From a checkpoint of a small transformer trained on Wikipedia.
Training: 1248M tokens, 3041 steps.
MLP neurons of a small language model. Each row is named by its layer, matrix (gate and up: input weights) and neuron, and shows model dimensions 112-239. Each number is 50 + 15 x the weight over its row's rms, rounded and kept within 0 to 99. A neuron's up and down rows have the sign that makes its largest values positive.
After each neuron's rows, "fires after" lists the tokens most often just before its 100 highest values on Wikipedia text that the model never trained on.

L4.gate50:48 72 57 65 44 34 50 54 36 79 39 50 72 50 24 62 56 54 53 70 79 30 35 46 40 64 70 51 40 69 70 38 25 55 23 89 37 46 33 55 41 58 47 58 31 48 35 32 69 34 48 50 44 62 35 59 52 56 55 21 48 39 55 61 58 92 63 82 66 58 45 29 41 22 40 71 45 55 59 38 48 58 44 60 48 62 40 51 76 58 61 31 46 48 24 41 49 87 73 51 42 71 59 76 60 44 39 43 55 21 20 57 51 22 59 34 41 18 23 73 50 59 66 56 41 42 84 24
L4.up50:58 75 41 53 32 41 21 42 74 44 45 63 47 39 81 70 31 86 56 54 22 51 46 54 35 52 67 29 50 52 61 65 19 36 61 52 68 67 30 54 57 65 42 82 64 28 54 50 56 48 46 52 65 40 66 42 31 47 55 40 59 49 58 44 62 38 51 62 56 51 70 65 51 56 77 18 58 92 46 44 37 23 46 52 67 63 53 53 55 47 33 54 39 34 63 56 78 74 54 49 08 41 61 47 55 63 57 17 54 69 55 55 30 32 46 32 39 30 49 46 83 71 52 51 59 35 54 30
fires after: "202", "200", "199", "201", "198"

L9.gate251:48 61 55 48 54 67 61 55 50 53 54 46 72 55 24 85 72 28 86 64 65 56 44 38 14 46 59 67 56 42 83 79 32 63 52 57 55 57 57 49 34 63 74 36 72 37 39 53 38 56 25 57 66 54 29 16 35 49 51 43 47 65 56 40 31 55 74 50 38 53 92 74 56 27 57 39 38 34 54 63 39 43 64 45 66 53 57 42 61 61 62 77 50 48 43 41 47 60 46 67 63 48 35 60 68 46 75 43 19 46 42 43 49 48 34 76 62 62 60 44 38 46 57 51 74 34 68 61
L9.up251:68 62 61 56 25 50 60 62 17 52 45 78 53 67 94 69 51 49 57 27 42 43 66 68 50 62 31 56 66 48 41 52 73 63 63 48 48 72 69 54 47 64 49 78 35 51 23 39 68 34 75 67 36 49 60 42 08 63 36 45 63 44 53 45 74 58 73 52 70 83 61 36 71 65 49 29 50 60 65 44 44 35 52 41 64 47 44 40 27 38 58 18 76 66 55 62 41 37 58 34 25 30 34 52 58 44 52 59 38 74 56 50 73 47 76 49 50 38 40 75 26 50 48 35 29 29 60 30
fires after: " P", " D", " d", " p", " B", "D"

L3.gate319:33 53 81 36 43 49 26 38 53 60 46 41 32 39 53 54 54 61 46 12 50 57 61 44 66 48 61 51 64 63 47 23 50 32 51 55 49 67 64 56 35 51 45 26 39 45 49 66 47 52 43 86 19 62 27 52 34 34 51 41 69 51 27 87 47 75 29 32 26 57 48 35 56 31 44 40 57 28 53 58 36 59 36 21 60 58 31 77 58 43 50 41 76 57 60 50 61 29 79 68 45 49 70 53 08 69 42 40 70 49 21 79 41 41 65 56 62 46 60 53 50 33 32 60 40 57 32 38
L3.up319:51 32 53 60 25 47 46 57 39 60 28 54 44 54 50 34 29 60 43 50 53 39 52 64 51 69 30 59 44 57 39 88 23 79 48 40 38 62 44 48 28 44 89 38 52 54 46 69 60 27 45 68 61 44 45 47 58 57 58 47 41 67 35 37 38 62 25 14 23 58 15 46 15 83 43 40 43 28 67 46 32 31 33 59 65 54 48 54 46 38 60 37 47 41 46 69 46 04 52 73 20 59 36 68 63 38 31 43 48 42 47 51 51 39 65 26 59 39 69 43 63 17 69 55 75 33 55 39
fires after: " |", "|", "-"

L6.gate880:50 33 47 18 47 36 42 75 48 47 19 43 47 41 46 59 62 43 52 50 73 68 44 46 00 52 63 78 67 61 42 52 45 43 72 47 43 54 44 69 50 20 62 46 79 54 41 61 48 28 63 53 53 46 43 60 57 30 44 48 23 46 65 43 48 31 85 46 43 73 55 56 48 52 50 57 64 53 40 33 40 62 75 76 40 30 75 38 55 35 26 54 46 58 56 58 42 63 55 63 45 62 38 47 65 53 54 81 37 61 50 35 41 66 51 44 59 65 41 39 47 53 42 34 49 62 49 76
L6.up880:54 86 39 41 60 65 35 60 56 52 50 76 71 55 49 27 52 54 55 47 48 65 70 58 44 22 56 59 54 61 37 37 41 61 46 21 35 42 44 46 29 73 64 28 43 16 61 67 62 63 31 51 43 56 53 40 56 41 64 54 08 53 46 45 53 53 62 34 14 38 38 52 34 80 56 64 58 61 44 45 56 54 35 60 42 68 69 62 48 76 70 59 69 52 22 54 36 06 56 52 93 56 59 60 66 47 42 49 51 49 52 28 28 47 48 46 33 68 43 88 66 48 77 36 53 55 44 42
fires after: " the", " United", ","

L8.gate872:37 51 73 17 76 35 68 67 61 53 58 47 50 34 57 69 49 40 85 60 78 31 68 63 42 60 51 62 56 49 49 46 46 65 75 48 46 40 61 40 45 28 40 52 64 60 34 42 08 58 68 38 56 32 31 43 22 40 44 57 31 53 70 46 32 69 48 40 67 29 37 56 73 51 42 40 45 63 43 50 67 51 77 66 64 57 72 56 99 54 36 49 86 60 85 73 76 29 63 25 43 49 57 42 35 41 34 38 29 42 43 65 24 37 61 56 57 40 19 66 66 51 40 41 47 44 30 57
L8.up872:42 67 43 57 36 57 57 35 42 48 46 37 25 63 46 60 47 63 55 52 52 51 47 68 50 36 73 51 73 78 50 40 51 32 61 47 66 63 50 40 24 46 81 53 60 47 52 31 57 57 16 37 36 70 80 59 59 55 64 44 48 42 64 71 59 28 44 38 50 74 39 70 55 66 23 50 66 29 48 40 59 56 42 53 56 64 28 62 50 61 59 28 57 70 70 49 46 27 62 34 36 49 57 56 08 21 29 38 70 39 47 58 38 55 48 21 57 21 60 59 63 56 75 27 39 24 71 53
fires after: " the", " The", "The", " of", ","

L9.gate829:42 76 64 74 49 69 40 37 53 43 57 17 68 17 64 48 51 62 50 58 35 48 26 64 21 39 45 70 57 74 49 47 34 44 41 64 63 48 50 46 79 67 14 46 28 39 58 50 48 32 11 53 39 44 49 48 45 35 58 52 39 41 38 52 64 38 54 41 40 43 59 60 28 62 44 48 37 44 39 39 45 24 37 27 50 58 47 63 67 52 77 53 65 50 52 58 59 66 53 56 51 48 26 51 47 61 39 68 31 43 50 42 35 40 40 51 40 15 51 33 32 48 57 42 57 53 56 54
L9.up829:65 51 45 44 45 42 62 32 49 72 59 62 27 63 39 35 50 42 63 44 57 97 71 56 43 47 00 56 54 26 35 59 37 60 67 49 42 47 68 62 51 47 25 31 50 36 47 49 28 48 50 73 60 40 38 43 38 56 55 44 56 53 48 62 63 25 42 20 57 79 47 54 58 54 39 44 48 28 42 53 41 61 41 42 34 46 45 65 60 46 78 24 37 47 71 38 51 47 33 33 36 42 52 73 54 49 41 71 54 69 37 51 60 30 48 73 46 52 71 84 32 35 54 44 60 39 35 43
fires after: " B", " b", "B"

L3.gate448:70 48 51 40 26 61 51 33 45 51 59 55 51 35 28 53 61 40 48 40 66 33 66 30 74 63 69 60 46 45 34 54 62 35 37 48 60 59 64 61 43 38 63 72 36 44 44 43 35 27 41 64 32 74 53 31 55 53 74 75 69 64 34 29 69 44 35 42 53 30 56 49 55 15 34 67 50 68 65 40 43 52 42 63 53 69 65 48 53 33 51 51 69 52 47 47 56 43 65 61 48 28 68 57 57 50 45 28 29 69 40 47 43 46 42 38 56 44 51 55 31 42 52 59 28 64 53 60
L3.up448:61 41 62 38 41 42 39 44 47 72 81 62 55 38 34 49 44 66 60 75 47 23 52 43 79 53 40 55 32 42 44 50 56 51 52 56 34 46 64 66 48 29 64 68 49 19 43 43 48 37 37 71 53 61 35 61 59 25 60 56 51 29 21 29 40 39 25 51 37 48 79 50 34 52 30 72 56 43 53 46 40 63 63 68 61 43 60 33 61 49 94 68 23 59 55 64 41 32 82 57 51 64 65 61 69 35 55 33 21 33 27 37 42 51 49 47 56 31 56 37 38 10 70 47 45 51 53 65
fires after: " |\n", "-"

L8.gate129:05 42 47 67 30 44 63 42 46 40 55 40 74 38 73 65 54 59 73 48 43 48 54 46 55 53 59 52 31 68 74 58 48 34 29 33 74 65 21 76 38 67 42 77 71 64 11 52 54 19 64 60 29 52 36 49 31 46 45 34 75 54 57 70 68 47 58 28 30 40 53 47 49 34 79 41 47 51 54 43 49 16 56 58 69 60 53 68 57 32 49 47 49 76 47 42 39 59 70 46 44 47 53 56 66 41 51 55 52 35 24 63 48 54 67 48 44 59 58 72 47 52 20 30 60 71 70 54
L8.up129:69 65 52 77 32 57 44 35 60 51 61 31 46 60 49 26 36 36 36 62 29 31 16 73 45 46 73 44 61 23 52 73 53 38 58 46 46 44 43 66 42 26 26 49 46 77 52 38 47 49 32 38 21 28 42 55 20 55 43 58 58 42 54 44 40 48 49 52 43 75 52 31 57 41 44 45 52 32 26 52 44 49 57 65 33 47 62 78 37 56 37 47 98 18 36 40 46 66 42 44 64 65 51 54 49 31 68 45 67 39 41 50 46 41 53 13 28 56 48 85 57 45 58 56 40 89 55 43
fires after: " R", " L", " h", " l", " D", " H"

L3.gate388:42 50 85 42 67 33 42 63 70 45 33 53 41 53 21 66 59 20 53 58 55 40 36 72 51 53 52 63 43 69 62 61 49 74 38 60 71 53 18 23 57 33 23 64 37 18 55 40 49 30 32 48 57 74 43 54 35 41 61 86 35 52 54 27 66 52 49 43 62 59 41 36 55 56 27 53 41 62 45 41 49 44 61 50 66 47 70 80 10 61 39 79 37 75 00 70 24 77 67 30 33 64 50 51 50 84 57 36 47 49 33 47 47 60 43 78 69 54 32 70 56 50 39 35 38 50 67 57
L3.up388:60 83 26 44 51 58 70 43 72 71 86 43 48 44 45 70 36 48 52 43 44 62 44 67 35 53 68 41 39 86 69 45 40 22 50 51 26 68 56 95 50 51 52 57 42 68 03 47 62 62 53 53 39 58 47 58 79 33 48 44 50 46 56 41 42 42 30 45 38 59 62 54 60 58 30 38 59 62 46 46 47 67 53 31 48 29 33 33 65 53 60 52 35 43 64 63 38 37 37 47 22 47 24 46 71 47 48 63 44 19 55 64 54 32 72 55 20 19 56 67 84 44 53 63 39 35 64 45
fires after: "201", "202", "199", "200", "196"

L4.gate750:15 64 44 37 69 39 56 35 39 59 50 55 55 54 43 29 35 60 69 32 60 52 63 25 20 53 13 66 22 45 38 40 51 57 42 39 10 36 37 56 38 57 40 08 35 45 49 44 43 30 34 58 72 60 58 61 64 39 64 43 36 20 38 57 53 41 22 50 78 46 72 55 25 61 68 59 46 42 29 34 47 52 55 57 20 51 70 66 66 78 46 44 62 87 21 51 40 50 32 28 65 50 63 30 44 61 48 54 43 34 26 51 54 69 59 24 73 45 38 41 50 38 55 40 55 27 47 60
L4.up750:41 42 48 43 52 45 49 33 65 48 64 36 49 33 89 41 65 59 43 32 17 54 56 42 50 79 45 44 40 57 65 49 41 40 84 46 40 55 34 64 54 47 54 66 52 47 32 31 35 62 38 29 86 24 50 58 54 58 50 77 53 37 36 59 37 30 60 11 55 40 28 52 50 46 26 46 35 64 49 59 46 80 73 45 58 56 51 85 38 42 51 35 40 54 23 48 52 48 66 74 12 62 57 39 71 68 27 32 25 34 63 55 41 64 77 78 37 76 59 59 56 46 34 35 44 43 71 58
fires after: ".", " that"

L9.gate420:53 56 63 75 65 38 42 64 97 47 68 47 59 50 43 55 40 50 35 48 43 60 31 45 23 46 53 75 60 43 75 38 72 56 60 73 67 46 53 54 57 43 63 70 17 49 49 17 69 27 45 56 42 38 42 67 46 60 42 45 54 62 47 43 66 55 30 49 34 46 63 27 39 73 72 33 60 48 20 39 31 23 52 55 70 47 39 68 61 42 45 60 39 50 60 62 50 48 85 31 37 72 51 70 51 19 16 60 28 44 60 54 56 48 34 57 55 60 59 60 18 33 34 63 63 45 74 57
L9.up420:34 49 50 71 49 38 38 62 49 33 49 61 57 72 29 53 47 32 60 36 65 53 42 59 42 59 41 69 31 38 35 47 44 39 47 32 66 71 29 64 52 60 37 65 41 56 35 68 65 38 35 51 50 68 50 49 60 42 20 44 55 36 33 49 43 32 53 34 64 68 61 40 62 35 44 74 60 46 70 35 56 40 43 40 49 61 35 73 42 16 55 35 67 49 75 37 67 47 48 72 35 48 65 37 44 49 37 75 46 65 32 43 40 45 66 65 06 28 60 50 54 61 50 48 58 59 42 59
fires after: " B", " Bl", " b", " bl", " Br"

L8.gate654:38 64 40 59 39 43 73 42 69 72 62 38 28 34 83 46 61 55 54 39 36 51 35 41 40 57 56 57 59 22 52 44 59 38 63 39 58 55 37 49 50 53 72 60 33 54 62 61 32 50 66 58 45 60 50 52 24 39 86 52 38 50 55 67 44 57 42 62 63 56 60 32 53 52 62 28 45 49 58 50 33 19 84 73 52 34 53 56 65 71 51 24 63 69 10 29 49 59 74 84 39 50 52 27 85 60 47 50 53 48 30 62 19 34 69 40 52 40 33 15 47 62 33 69 67 61 44 53
L8.up654:43 67 62 48 48 31 50 41 49 65 46 55 94 61 42 50 63 72 69 35 29 37 52 39 48 63 44 79 68 71 60 40 28 86 40 51 24 63 50 48 58 36 43 34 53 59 02 56 51 59 61 56 65 34 54 51 54 39 62 23 59 39 57 68 38 35 50 35 40 53 42 53 45 43 48 44 47 66 60 60 43 38 59 33 48 76 48 55 36 56 48 54 12 21 22 31 44 43 60 63 74 40 50 60 54 64 50 47 80 46 56 29 49 40 40 50 58 63 66 40 21 43 33 24 75 30 58 50
fires after: ".", "9", "0", "8"

L3.gate67:52 47 41 55 54 46 31 55 74 58 51 46 47 47 56 57 34 18 68 28 40 63 18 16 69 40 54 74 43 51 45 58 68 34 46 49 44 57 67 69 25 50 43 54 28 76 34 68 38 42 48 53 60 65 26 65 60 74 42 75 26 61 47 67 68 52 47 49 61 50 66 75 26 69 48 56 63 48 45 40 71 70 59 28 41 47 28 29 70 58 45 75 39 48 72 43 53 40 40 48 43 63 24 46 50 56 40 55 47 49 64 53 62 58 43 46 32 31 55 51 85 65 12 41 53 56 59 35
L3.up67:26 61 62 24 55 56 49 40 60 48 68 43 46 54 54 57 58 41 63 59 33 36 42 59 31 39 48 54 81 46 50 54 56 64 63 54 45 52 70 44 69 27 53 54 28 46 59 18 51 89 31 44 38 24 47 29 57 41 74 17 59 70 67 70 38 48 42 56 34 48 46 49 46 60 31 82 55 44 41 50 36 43 41 53 34 48 34 33 56 65 42 24 25 86 50 33 64 34 34 64 49 58 53 69 47 53 46 32 26 33 78 28 51 39 44 26 42 56 42 66 53 38 26 52 53 64 42 41
fires after: "1", "13", "3", "5", "2", "7"

L2.gate613:51 80 58 55 48 41 32 61 65 53 67 44 76 42 36 55 55 59 74 39 69 29 32 60 53 55 56 31 51 50 73 35 47 70 52 59 66 64 33 49 40 29 58 58 52 36 62 35 53 28 35 49 60 80 42 43 58 72 65 25 43 62 38 57 36 67 43 61 71 20 39 46 65 38 39 77 40 67 57 48 58 21 33 71 56 76 35 41 39 75 44 54 61 57 23 49 36 31 74 51 57 65 62 64 49 48 33 23 48 32 56 52 46 48 46 36 79 23 75 56 69 51 45 45 56 51 69 66
L2.up613:50 64 40 66 51 47 44 44 77 54 37 54 39 49 54 34 55 63 48 23 51 40 28 51 49 57 47 40 30 44 63 30 12 23 44 17 70 69 50 63 38 37 51 65 48 43 33 39 69 49 43 55 58 81 42 50 68 50 61 76 35 53 50 53 29 61 43 85 62 37 46 65 81 31 48 58 49 55 42 73 44 26 59 78 64 42 32 77 43 50 54 33 55 35 44 54 24 51 67 45 48 77 62 48 51 40 60 45 59 58 58 56 56 67 71 83 36 43 64 62 99 49 60 40 41 22 80 64
fires after: "201", "200", "202", "197", "199"

L9.gate271:41 40 54 39 57 50 38 43 68 42 47 54 47 75 62 46 50 44 35 71 42 43 80 33 47 61 29 57 61 40 54 47 55 57 33 34 58 50 22 63 58 32 66 56 45 66 43 57 39 25 25 38 29 34 36 33 48 52 48 65 37 27 45 61 80 34 52 61 48 31 46 35 54 59 54 72 44 56 61 42 68 94 60 43 33 58 73 65 58 49 18 49 36 56 29 37 60 50 48 28 29 37 64 25 54 44 47 52 52 56 64 62 35 63 31 45 99 50 11 51 75 52 55 37 49 25 52 53
L9.up271:41 30 66 68 61 39 44 36 21 59 41 58 43 58 43 61 48 48 49 66 69 65 64 57 73 64 17 45 62 42 08 58 76 63 26 36 49 51 57 45 38 53 78 40 48 87 63 38 50 31 37 64 47 37 55 31 42 62 62 65 23 44 40 56 50 59 57 32 40 16 52 49 16 47 53 76 68 16 47 51 86 69 32 62 53 65 24 28 72 34 61 59 58 48 60 57 58 60 25 61 63 41 72 37 46 63 77 39 53 80 38 47 63 66 52 59 56 11 42 40 37 44 45 32 68 53 53 23
fires after: ",", " ", " (", "."

L8.gate587:50 69 47 60 42 69 37 61 24 78 67 37 50 28 42 56 33 51 71 48 10 23 75 51 35 53 57 45 75 64 70 65 56 70 66 48 40 39 62 68 40 37 27 69 56 46 18 52 80 37 18 46 40 81 54 48 31 73 51 52 64 38 45 47 52 33 20 37 39 51 45 48 55 38 39 50 48 50 55 55 51 56 59 46 36 42 53 54 22 59 25 34 56 69 70 80 53 36 54 38 50 51 46 56 56 47 73 37 66 51 54 28 67 54 52 71 48 53 60 47 20 46 72 55 55 68 55 53
L8.up587:60 64 53 47 41 65 62 42 53 36 52 70 46 64 59 51 37 42 54 89 49 45 44 80 41 48 23 63 50 69 38 50 70 50 51 44 44 48 22 40 23 42 59 54 48 56 57 82 68 50 45 37 51 74 41 54 37 00 73 46 28 52 55 35 33 46 50 42 59 64 30 26 26 58 53 57 62 46 50 42 52 10 69 50 76 26 65 56 79 53 66 37 43 53 72 64 62 58 27 73 26 29 53 66 45 43 54 55 54 46 52 42 56 46 29 40 56 67 46 52 28 42 41 34 37 69 55 68
fires after: " ", "-"

L2.gate61:39 47 55 30 32 51 81 76 53 52 32 60 36 35 71 22 63 42 45 45 57 40 56 39 28 53 37 71 51 48 43 62 63 48 61 50 43 37 32 43 57 53 40 40 42 48 59 49 28 35 48 60 44 84 36 47 53 34 54 65 39 47 54 55 50 44 64 57 67 37 50 44 43 55 34 37 51 53 55 51 73 30 64 60 49 29 46 49 55 52 53 44 59 49 43 77 26 45 49 19 36 49 47 55 14 33 34 43 35 51 51 31 52 46 61 34 46 62 45 71 61 59 44 33 58 70 56 34
L2.up61:44 33 34 35 37 90 43 62 77 53 44 55 48 38 53 31 38 51 52 55 51 40 25 67 38 37 57 45 70 70 50 55 68 55 82 57 55 58 57 21 54 28 68 40 67 62 63 45 39 50 47 59 50 27 39 19 32 50 59 56 53 45 52 33 67 52 53 80 50 68 70 20 57 57 49 69 61 55 32 72 35 60 73 45 74 21 26 35 42 62 53 65 16 62 76 43 55 35 36 29 63 61 16 40 31 41 30 64 42 44 66 72 33 61 70 59 53 60 53 56 29 39 50 29 00 65 61 41
fires after: " ", " the", "-", " in", " of"

L4.gate521:49 89 49 50 46 33 32 54 53 56 41 39 45 64 45 41 35 58 73 34 46 25 64 64 39 61 74 47 54 42 78 35 66 73 69 50 35 52 06 59 53 70 50 47 49 41 35 76 53 28 40 47 73 80 54 36 62 64 31 53 34 16 65 59 63 54 48 29 68 64 50 52 55 28 54 66 33 82 51 44 46 58 43 67 53 40 36 56 52 45 54 64 59 58 17 73 44 62 52 44 59 53 47 16 58 70 50 35 45 39 50 73 43 69 65 57 58 43 36 80 49 37 54 25 46 46 65 49
L4.up521:69 50 64 74 44 40 50 53 50 68 26 75 23 36 50 68 74 16 67 56 56 77 39 57 74 52 38 30 42 65 40 28 20 28 51 43 41 68 51 50 42 32 33 50 58 54 39 35 55 42 32 70 36 71 49 68 58 32 45 52 47 59 50 54 46 49 53 69 52 38 40 46 37 86 35 61 72 44 36 52 50 53 75 27 61 48 54 43 62 52 47 27 28 56 38 38 69 44 60 47 91 45 49 60 63 50 46 71 64 57 52 51 54 45 38 62 50 39 37 58 82 63 66 68 67 40 53 41
fires after: "200", "201", "197", "199", "193", "198"

L4.gate384:30 66 04 58 62 43 79 36 38 45 59 45 60 55 49 35 61 66 61 33 55 70 54 67 03 75 51 65 54 79 68 19 64 50 47 37 40 67 25 69 79 49 42 56 65 36 61 58 42 85 50 50 90 54 42 38 53 55 60 27 59 40 69 55 49 35 50 44 55 55 71 32 58 28 52 30 56 56 53 57 53 18 96 69 43 64 64 60 50 76 26 33 65 45 47 63 24 64 70 41 65 45 37 53 55 59 54 34 36 65 28 45 40 53 59 59 68 68 66 32 48 42 36 56 54 09 62 51
L4.up384:71 51 68 39 60 32 38 66 63 49 45 59 77 49 27 40 23 89 36 31 17 10 67 48 51 36 50 63 35 54 51 62 43 20 63 28 52 34 48 43 59 36 47 35 27 73 59 69 45 37 54 34 48 16 48 66 29 34 42 23 44 29 20 57 14 51 38 42 52 63 33 46 46 38 46 74 29 51 34 67 47 46 40 70 57 33 41 48 40 53 60 61 58 33 31 45 57 43 77 60 43 41 61 41 69 67 50 43 41 47 62 52 31 54 53 56 38 37 55 51 11 55 38 16 47 81 69 30
fires after: "."

L8.gate157:47 44 60 36 28 49 29 73 58 44 51 08 49 23 66 45 39 97 58 48 46 38 38 70 38 50 50 65 36 39 47 49 69 27 29 63 30 66 11 59 53 69 46 58 83 44 40 51 51 52 39 27 26 37 55 68 27 56 40 58 54 31 52 64 48 67 70 59 49 49 52 48 40 36 39 78 48 95 35 49 59 48 33 39 56 54 75 49 22 22 17 63 68 69 51 41 74 37 57 51 48 28 46 35 58 41 54 40 60 43 51 46 50 67 31 49 75 77 66 79 81 44 40 64 37 56 57 55
L8.up157:49 55 28 46 54 37 44 44 38 39 49 32 52 36 65 54 42 44 66 45 43 47 33 35 29 38 90 51 64 39 20 40 86 54 64 59 32 42 35 43 46 38 47 64 45 65 53 40 46 76 23 41 56 54 83 53 58 21 39 67 84 41 77 49 56 66 38 55 55 48 55 58 47 55 17 61 48 37 80 13 53 44 43 49 55 54 54 38 60 55 41 62 63 43 77 38 61 37 45 60 39 69 39 77 57 41 56 47 39 39 57 52 49 56 56 49 42 62 34 68 30 27 61 39 32 51 44 66
fires after: " s", " h", " B", " R", " b"

L3.gate371:67 62 75 60 36 47 44 56 40 61 67 53 64 67 73 35 38 60 52 91 38 50 42 50 34 44 52 39 38 37 43 33 54 32 55 47 44 49 45 49 43 48 36 52 60 64 30 43 59 25 57 62 23 66 37 78 33 51 68 45 54 51 51 54 39 42 64 14 46 57 32 33 61 53 45 62 56 54 58 56 14 35 52 63 67 56 45 61 42 54 78 42 50 67 35 47 47 55 61 48 56 48 55 32 35 61 67 55 59 35 39 47 59 49 58 55 43 50 40 47 66 09 54 58 28 19 43 63
L3.up371:28 61 67 53 62 60 73 42 90 38 44 36 58 45 58 61 41 93 40 56 27 56 47 49 33 60 57 57 52 42 61 45 42 24 35 48 69 77 48 76 53 45 53 43 43 50 50 22 51 59 67 57 49 63 41 65 41 43 33 46 61 43 53 46 82 35 70 47 51 51 66 43 66 46 68 26 61 62 47 59 45 31 59 53 43 43 45 64 65 50 53 44 87 46 71 67 53 84 41 39 12 40 47 56 26 68 64 47 40 76 62 35 58 34 71 59 41 66 46 52 25 42 56 42 69 30 41 39
fires after: " ", "199", "201", "200", "202"

L4.gate517:31 51 64 63 60 13 44 69 66 35 47 43 71 34 59 47 34 46 47 58 29 29 76 49 31 50 47 45 35 52 57 56 45 29 58 70 46 58 63 82 51 34 64 46 57 44 59 40 51 55 42 64 75 32 57 43 43 35 51 53 48 67 47 47 60 45 11 44 50 48 57 44 56 20 38 30 20 48 55 51 45 51 68 43 48 47 31 64 44 32 16 32 70 50 61 77 28 56 71 74 37 70 46 58 69 53 50 33 48 48 48 27 48 48 60 61 18 24 34 43 61 52 57 23 27 33 77 06
L4.up517:48 42 46 26 47 25 38 61 56 72 42 58 52 58 33 35 36 32 41 82 35 27 64 14 62 34 58 66 30 31 56 36 44 32 47 49 43 51 35 62 42 36 67 45 34 75 60 84 81 48 24 35 30 49 09 60 45 52 34 40 73 58 47 54 27 58 47 31 44 57 41 30 42 68 34 53 39 42 64 39 53 51 61 69 45 31 49 78 61 46 43 66 60 78 51 56 41 55 52 63 41 64 29 57 48 58 39 39 83 29 40 27 62 32 47 42 50 24 54 37 39 12 61 42 40 62 53 64
fires after: ".", " /", ".\n"

L3.gate130:32 34 58 59 53 33 31 55 53 61 67 49 38 27 30 23 54 20 58 21 52 49 52 60 58 43 56 84 57 45 28 30 56 39 42 43 32 46 41 64 39 64 25 44 36 63 40 28 23 63 62 46 41 30 24 53 38 74 59 58 55 52 35 66 49 73 31 18 38 46 68 49 45 46 64 66 50 64 47 52 24 78 64 44 59 42 51 39 43 56 60 50 20 43 77 42 46 58 44 62 38 49 37 63 42 54 38 37 52 34 39 55 74 52 50 50 57 22 62 65 47 56 15 39 55 37 42 62
L3.up130:62 64 54 20 54 57 48 60 36 44 99 37 65 46 62 47 41 70 33 62 57 46 56 14 35 40 40 48 40 65 48 52 41 62 49 51 69 66 86 49 19 46 52 25 58 42 46 19 56 47 45 43 72 63 67 45 73 42 65 56 64 54 38 55 85 39 28 56 35 24 53 36 50 49 20 37 17 61 29 73 35 72 43 34 46 54 32 34 67 94 59 49 54 57 68 42 81 37 56 72 60 61 76 47 64 47 44 51 44 35 47 47 37 42 39 51 17 66 47 70 60 50 47 45 30 59 43 66
fires after: " ", "2", "4", "5", "1", "10"

L4.gate218:41 46 71 29 56 47 56 51 88 78 53 33 44 51 52 26 42 20 61 44 48 52 78 50 47 44 46 39 55 46 68 34 64 51 58 43 45 56 61 47 52 53 35 53 40 60 68 44 28 59 57 69 43 49 35 60 29 50 45 61 38 46 47 47 63 54 54 10 38 32 66 44 49 58 64 69 25 53 61 78 63 86 59 56 51 41 60 72 18 57 53 49 37 38 29 42 72 62 57 21 66 50 46 49 46 85 48 59 55 72 23 58 64 64 25 56 79 67 60 23 50 69 32 68 42 55 64 52
L4.up218:48 57 58 59 63 42 33 75 66 57 39 69 53 50 33 44 24 39 59 48 48 61 58 23 72 20 55 51 35 38 59 76 47 62 28 53 30 59 52 22 42 64 41 39 23 51 46 47 55 55 37 61 28 69 50 34 54 34 74 45 61 47 49 37 53 64 63 29 51 35 34 34 25 47 66 51 72 43 45 15 56 66 35 66 70 53 55 60 43 51 47 22 39 45 46 27 52 47 58 44 18 61 56 65 76 61 48 16 59 72 36 60 49 60 64 38 39 66 39 60 47 57 43 46 57 53 79 25
fires after: " ", " ("

L8.gate761:49 70 54 49 21 50 76 68 47 61 60 34 35 35 33 54 80 47 61 51 56 45 73 79 51 64 80 48 47 32 41 69 31 81 69 24 34 69 42 63 27 47 56 56 48 37 24 43 43 55 33 69 50 52 16 60 51 67 71 55 59 42 53 66 51 33 37 69 63 51 46 47 50 50 59 48 21 68 33 64 60 46 53 66 45 41 50 55 31 80 21 66 57 58 50 52 45 45 49 38 73 61 56 79 43 56 62 53 44 73 54 49 56 51 47 34 43 67 09 65 53 36 62 18 23 76 56 46
L8.up761:49 55 62 65 60 53 54 60 76 60 48 42 37 33 49 54 39 62 58 32 55 64 58 38 60 57 28 57 54 49 51 36 53 42 60 48 34 30 57 47 53 50 55 55 45 55 41 55 60 54 87 59 16 53 37 37 57 84 32 31 67 60 47 43 62 31 54 57 78 59 46 35 42 70 38 52 51 35 59 34 70 45 55 48 35 25 55 43 56 56 62 65 58 71 74 55 51 49 68 43 62 59 63 50 30 45 42 26 38 51 41 49 50 65 31 48 30 37 56 47 48 06 45 67 46 64 63 44
fires after: " (", " un", "-", " \"", " rec", " "